python train.py --n_layer=9 --d_model=256 --n_head=2 --n_kv_head=1 --head_dim=64 --d_mlp=704 --vocab_size=21666 --activation="swiglu" --norm="rmsnorm" --norm_place="pre" --norm_eps=1e-05 --positions="rope" --rope_base=10000.0 --rope_fraction=1.0 --qk_norm=true --attn_scale=0.125 --bias="none" --tie_embeddings=false --parallel_block=false --init="uniform" --init_std_qkv=0.0269 --init_std_o=0.0 --init_std_up=0.0269 --init_std_down=0.0 --optimizer="adamw" --lr=0.00116 --lr_mult_o=1.52 --beta1=0.9 --beta2=0.99 --lr_head=0.00359 --warmup_steps=200 --schedule="wsd" --decay_fraction=0.819 --decay_shape="linear" --final_lr_fraction=0.05 --batch_tokens=[32768, 65536, 131072, 262144] --seq_len=512 --doc_mask=false --train_tokens=479500000 --steps=4797 --dataset="wikipedia_en"
MLP neurons of a small language model. Each row is named by its layer, matrix (gate and up: input weights; down: output weights) and neuron, and shows model dimensions 144-207. Each number is 50 + 12 x the weight over its row's rms, rounded and kept within 0 to 99. A neuron's up and down rows have the sign that makes its largest values positive.
After each neuron's rows, "fires on" lists the tokens most often at its 100 highest values on Wikipedia text that the model never trained on. A number after a token or word is its count.

L2.gate457:39 48 40 55 35 61 42 52 32 47 33 64 45 60 60 60 42 45 43 43 49 35 35 65 59 57 68 58 45 29 58 42 39 50 48 54 57 46 31 57 44 63 66 30 47 58 53 56 49 65 49 61 48 56 54 45 42 67 59 50 42 24 70 48
L2.up457:44 52 56 56 40 43 35 59 48 46 58 43 57 30 41 47 49 69 38 48 29 36 43 61 48 32 40 62 52 50 46 30 40 57 45 64 50 44 60 76 56 48 64 62 60 48 52 35 43 57 22 66 50 45 44 46 51 43 60 50 13 61 55 53
L2.down457:55 57 53 59 48 62 44 42 33 58 42 53 64 58 49 65 36 30 62 41 56 40 24 60 46 74 71 48 47 51 51 41 51 44 43 75 50 60 56 56 30 73 64 26 45 37 68 55 42 56 40 71 36 53 59 53 59 49 53 65 60 31 62 58
fires on: " its" 44, "'" 39, "s'" 8, " their" 4

L2.gate20:55 38 42 58 56 63 33 54 40 49 59 60 56 49 48 54 73 65 36 48 46 51 56 44 54 55 47 54 39 40 58 64 33 66 30 42 37 61 34 61 44 44 45 43 45 48 50 37 36 55 58 38 56 62 20 53 60 19 48 49 37 47 45 48
L2.up20:51 51 55 52 49 65 38 45 66 59 38 43 78 32 60 47 44 60 46 50 71 51 68 63 25 57 51 51 55 46 54 37 31 62 41 29 68 49 43 63 68 53 39 70 72 64 63 39 50 48 50 55 40 54 39 52 65 55 65 43 45 68 47 42
L2.down20:53 44 47 55 37 26 36 41 29 57 35 40 62 30 81 53 50 47 70 39 72 52 46 57 56 32 54 44 40 48 48 25 53 51 50 43 51 53 53 66 66 60 45 51 63 55 78 53 46 60 66 61 45 43 42 46 60 66 45 34 51 49 42 47
fires on: " |" 91

L5.gate221:61 44 37 38 51 43 73 55 34 38 65 63 39 66 71 40 48 72 36 45 42 30 50 30 56 70 21 63 53 65 53 31 49 56 22 56 53 49 50 62 51 59 41 42 52 25 58 40 49 60 61 74 61 42 57 68 44 57 45 34 62 46 47 66
L5.up221:62 50 73 34 58 33 47 49 33 51 45 58 45 61 50 68 31 45 58 63 34 30 35 24 45 30 59 34 51 68 37 37 36 64 52 64 49 53 61 61 48 36 56 39 53 54 38 65 49 39 53 49 60 46 56 36 51 38 52 59 43 48 51 34
L5.down221:44 61 52 40 12 48 55 46 30 48 45 67 30 45 44 67 36 82 37 40 54 49 57 53 57 62 68 56 60 65 54 64 46 41 43 75 47 58 64 58 46 51 62 48 62 46 53 27 44 71 54 51 50 43 53 56 30 54 58 41 48 52 57 82
fires on: "'s" 33, "j" 18, "'" 17, "s'" 7, "’s" 5, "ers'" 5

L2.gate678:29 65 44 59 67 31 57 42 24 46 56 55 52 29 33 57 64 57 48 40 40 40 57 33 47 60 63 57 45 45 54 49 51 61 34 52 47 32 47 45 51 50 65 57 43 43 42 45 34 68 84 67 51 43 51 51 70 52 63 64 45 52 41 48
L2.up678:25 63 63 65 66 29 53 44 42 35 63 38 54 34 24 49 58 58 40 50 31 43 62 48 51 58 44 47 41 58 39 39 40 54 56 69 46 38 52 54 46 37 64 43 57 35 51 48 49 63 70 80 44 11 60 33 76 59 53 47 20 57 42 51
L2.down678:55 62 44 67 59 54 45 63 70 57 51 30 51 61 54 49 37 54 41 62 42 46 58 20 46 59 48 60 53 40 37 45 46 47 66 70 34 53 61 53 66 37 47 53 66 50 56 57 49 54 56 64 46 25 54 39 46 29 46 46 40 64 51 54
fires on: " Year" 21, " It" 14, " |" 10, " Name" 9, "°" 9

L5.gate205:46 44 39 53 27 55 51 56 52 49 52 43 54 51 28 55 63 38 41 50 17 14 66 65 60 64 33 58 55 48 65 49 51 62 45 64 61 64 45 61 59 29 49 36 47 47 55 51 58 56 57 77 60 44 45 50 36 79 47 49 47 60 53 49
L5.up205:59 60 25 54 44 50 19 50 45 43 41 41 60 35 46 44 33 39 54 64 63 29 44 45 66 71 40 58 55 50 58 63 61 40 58 57 42 53 39 49 40 34 36 56 55 35 50 37 44 53 52 51 34 48 61 51 42 42 57 45 51 54 53 64
L5.down205:48 46 59 64 31 51 39 50 74 52 69 56 62 36 49 45 28 57 49 35 42 53 67 51 32 59 26 42 63 53 66 53 37 72 38 55 25 60 50 59 49 58 53 26 36 15 60 57 77 59 55 40 57 24 62 53 45 45 56 39 32 49 36 52
fires on: " |" 39, " –" 25, " backing" 14

L2.gate217:70 41 50 53 41 57 43 52 45 47 53 59 65 44 46 66 54 62 63 57 54 25 53 50 50 38 35 63 37 69 74 21 44 51 25 40 50 16 47 59 41 64 55 52 38 52 27 34 52 47 53 55 52 58 57 34 63 49 58 77 52 54 66 43
L2.up217:51 60 48 65 39 43 47 31 48 41 43 45 59 59 65 91 48 73 69 42 64 39 56 40 34 53 45 45 63 48 46 53 53 45 47 21 68 43 35 61 46 50 48 48 56 44 53 25 45 52 54 63 83 61 46 46 47 47 67 42 62 48 65 37
L2.down217:59 49 50 54 50 23 77 37 51 40 49 47 61 52 55 61 29 52 52 43 57 51 38 41 42 59 55 48 55 35 36 61 51 52 43 33 59 69 62 56 30 50 57 29 60 58 49 54 53 64 66 65 65 78 55 51 62 72 54 44 50 58 60 38
fires on: " |" 86, " where" 8

L5.gate176:56 39 65 46 46 35 55 45 52 50 55 61 15 51 52 36 51 52 53 25 70 53 76 61 53 55 48 51 67 73 49 59 27 61 47 40 53 49 43 24 50 48 29 54 75 54 46 37 47 62 56 35 42 44 60 68 61 72 47 54 47 50 54 49
L5.up176:43 41 52 29 74 37 67 42 57 45 40 63 44 34 34 60 51 61 52 62 55 56 55 49 50 47 51 52 58 70 49 49 47 50 46 40 43 47 36 52 50 35 49 48 44 47 26 45 46 52 50 42 67 17 82 64 52 55 47 28 27 62 68 41
L5.down176:57 41 29 52 52 67 57 68 60 37 46 62 32 47 31 58 37 78 42 64 45 44 49 25 47 56 48 52 77 53 43 37 50 41 62 56 53 69 58 48 28 58 62 60 27 38 42 26 56 66 54 44 50 49 44 31 70 48 45 37 47 78 51 32
fires on: " on" 36, " |" 32, "On" 9, " On" 8, " April" 7

L2.gate656:44 47 45 47 58 47 64 51 60 48 66 40 30 44 46 47 57 69 56 35 45 38 75 52 62 51 30 55 42 62 47 55 45 56 38 49 60 34 49 61 43 52 54 41 61 50 64 44 50 48 37 64 59 64 43 44 66 54 60 49 37 50 38 68
L2.up656:34 49 46 52 56 45 48 47 57 42 58 27 33 46 26 45 49 39 42 31 57 53 66 45 27 54 58 48 38 49 47 66 51 47 48 64 46 70 51 47 50 40 44 47 31 49 46 57 52 59 65 49 44 46 51 28 53 28 35 48 51 57 44 41
L2.down656:34 45 48 66 61 39 40 59 55 43 51 23 40 45 33 56 48 47 43 40 48 49 77 40 27 63 52 46 46 43 52 54 64 45 53 67 39 81 52 45 54 39 47 47 36 43 44 51 61 58 54 49 47 40 45 42 60 30 43 42 52 62 57 59
fires on: " |" 82, " regulation" 6

L2.gate237:23 56 57 38 47 45 37 44 39 65 47 61 29 43 67 55 37 39 58 25 61 60 41 38 45 60 43 49 52 58 61 52 28 38 37 40 67 53 19 76 38 57 65 44 40 25 60 60 35 65 52 71 56 40 58 46 46 54 57 35 62 42 48 29
L2.up237:28 53 53 52 49 43 39 53 48 62 57 62 48 44 55 72 51 39 40 45 54 91 59 35 61 42 43 55 65 51 50 50 58 49 39 72 47 63 56 57 31 58 44 68 43 43 65 76 70 76 47 67 46 46 75 44 31 42 46 63 67 48 42 42
L2.down237:59 55 67 50 46 32 54 67 68 40 53 50 48 62 51 65 45 54 32 61 48 49 49 37 50 38 52 64 57 56 37 73 60 51 49 49 25 68 49 32 45 62 65 78 51 53 52 53 61 66 51 49 33 38 41 70 27 31 46 56 55 66 53 75
fires on: " |" 25, " dec" 12, " and" 8, " (" 7, " Dec" 5

L5.gate612:35 42 39 59 51 51 45 35 52 58 40 40 65 36 44 32 36 64 50 31 12 31 64 71 54 34 53 52 29 41 52 80 45 53 38 34 46 55 42 63 45 60 61 54 30 54 57 42 25 62 64 52 39 53 61 47 39 47 48 53 58 66 41 55
L5.up612:56 22 48 31 77 25 51 61 57 52 55 68 48 67 46 64 58 43 60 49 55 49 53 52 29 48 60 36 38 38 38 49 56 65 56 43 48 50 63 65 54 42 56 40 35 43 44 44 37 42 44 42 58 54 53 72 56 46 71 54 60 42 37 44
L5.down612:47 44 67 36 40 50 28 56 61 41 53 50 45 52 51 56 41 69 57 61 51 65 62 31 32 50 22 48 60 25 38 46 54 32 41 46 46 47 54 39 56 47 51 77 59 25 61 30 63 46 44 54 54 46 55 50 43 59 46 46 64 20 51 53
fires on: "ing" 24, "ation" 14, "ion" 7, "ade" 5, "ulation" 4

L5.gate223:38 44 49 63 47 49 61 51 54 68 54 49 45 36 46 67 61 85 37 45 59 76 44 57 75 59 70 54 37 40 62 62 43 34 46 56 55 63 55 60 63 47 40 43 57 68 68 39 33 42 48 48 40 42 67 63 48 83 35 65 58 54 50 66
L5.up223:56 39 40 49 65 49 49 54 47 58 65 59 42 49 58 63 65 58 38 47 39 45 73 43 27 63 55 61 39 24 46 36 44 58 33 69 55 48 48 43 37 59 62 49 67 49 53 64 75 28 50 28 21 57 41 65 55 59 56 50 45 45 45 43
L5.down223:48 60 34 43 49 48 51 30 39 46 44 58 50 63 69 48 48 43 60 49 69 61 60 64 55 45 23 34 69 63 51 43 53 52 78 46 48 53 48 43 62 42 42 57 54 78 38 45 44 76 61 61 90 32 39 60 50 27 75 50 54 61 44 52
fires on: " can" 21, " 3" 17, " or" 9, " to" 7

L2.gate559:36 22 48 70 64 52 46 44 23 53 74 57 67 51 65 68 49 58 61 28 68 54 62 43 54 72 62 45 49 50 45 44 47 65 25 63 43 44 29 78 28 48 48 54 62 32 63 49 61 48 61 79 35 48 44 49 38 28 45 62 54 48 51 37
L2.up559:34 24 45 52 41 56 44 43 49 51 51 61 70 55 63 70 36 60 61 29 53 43 66 50 46 64 54 35 46 33 60 55 25 68 39 38 51 38 32 53 31 46 52 51 53 31 63 57 61 44 78 83 45 58 44 70 41 43 53 56 47 30 42 30
L2.down559:57 43 42 38 40 60 37 66 35 25 37 47 56 58 53 66 46 25 73 54 70 36 45 60 48 49 58 53 48 50 50 63 24 42 50 35 50 58 74 51 64 50 53 50 44 52 47 64 57 56 61 33 63 43 36 47 59 57 40 56 20 33 52 50
fires on: " |" 55, " •" 8, " 2025" 8, " Loss" 4

L5.gate605:55 56 52 31 59 57 41 52 51 67 56 76 48 45 50 49 56 54 52 57 48 48 84 64 46 52 56 39 37 51 35 55 38 68 71 57 42 63 34 61 25 45 59 30 63 55 66 46 51 48 48 51 47 58 55 70 55 58 76 23 37 52 57 47
L5.up605:42 45 68 54 64 49 49 23 60 47 48 50 61 51 45 46 46 49 75 47 62 35 37 39 46 44 67 52 60 53 54 75 40 38 25 58 65 48 49 67 71 70 46 45 23 64 43 52 53 44 56 33 15 38 43 46 48 38 44 46 70 64 61 61
L5.down605:27 39 60 45 51 48 27 65 52 44 60 48 59 50 61 19 40 53 52 54 38 56 64 44 42 45 39 49 70 75 21 46 46 49 55 31 09 49 34 48 44 48 54 48 43 45 53 65 54 61 56 55 45 50 32 46 43 48 34 35 38 58 53 41
fires on: " |" 35, " August" 11, " January" 8, " 20" 5

L2.gate46:55 49 28 42 43 42 44 51 44 49 75 38 30 36 59 21 61 43 39 47 56 51 49 55 81 56 50 50 49 62 50 38 34 59 58 44 50 55 54 62 67 49 39 48 51 58 41 59 40 49 42 50 48 33 44 33 79 54 52 32 47 58 53 59
L2.up46:46 40 78 36 62 22 54 49 70 67 60 51 37 37 39 43 75 38 11 55 42 36 67 37 38 48 47 43 47 43 55 42 34 46 58 47 38 52 61 35 45 49 65 56 53 39 44 58 76 66 71 46 52 37 47 55 40 56 60 47 32 42 55 83
L2.down46:39 36 39 55 35 75 46 53 39 71 52 73 44 34 50 48 70 52 64 52 37 46 25 58 61 46 68 37 43 68 68 59 40 44 66 60 39 65 39 68 51 45 50 43 64 39 60 57 26 33 45 51 58 41 38 33 60 44 48 52 50 57 30 52
fires on: "u" 29, "ri" 9, "ev" 6, " Su" 6, " Ven" 5, "ari" 5

L2.gate363:32 42 74 51 60 49 69 33 61 37 42 61 36 60 37 57 51 67 45 52 59 56 47 75 54 55 64 43 27 75 45 43 68 47 56 52 45 64 38 59 47 48 59 39 35 74 55 40 43 41 43 58 69 46 64 90 46 43 56 52 53 34 36 47
L2.up363:36 37 69 25 74 74 51 54 49 40 47 42 60 46 49 77 45 59 43 55 55 72 53 50 08 13 56 49 41 59 42 30 54 54 47 50 39 29 70 52 50 56 36 62 20 71 42 52 48 38 65 36 45 60 58 34 38 49 52 54 67 41 39 55
L2.down363:54 65 27 70 40 23 42 52 61 61 74 53 40 40 61 42 38 45 43 63 55 37 54 22 77 60 34 48 51 38 54 55 52 50 67 50 54 51 65 32 43 30 42 54 58 30 47 39 51 56 59 62 59 49 51 46 55 61 57 41 59 59 46 54
fires on: " family" 32, " based" 10, " footballer" 8, " expanded" 6, " lives" 5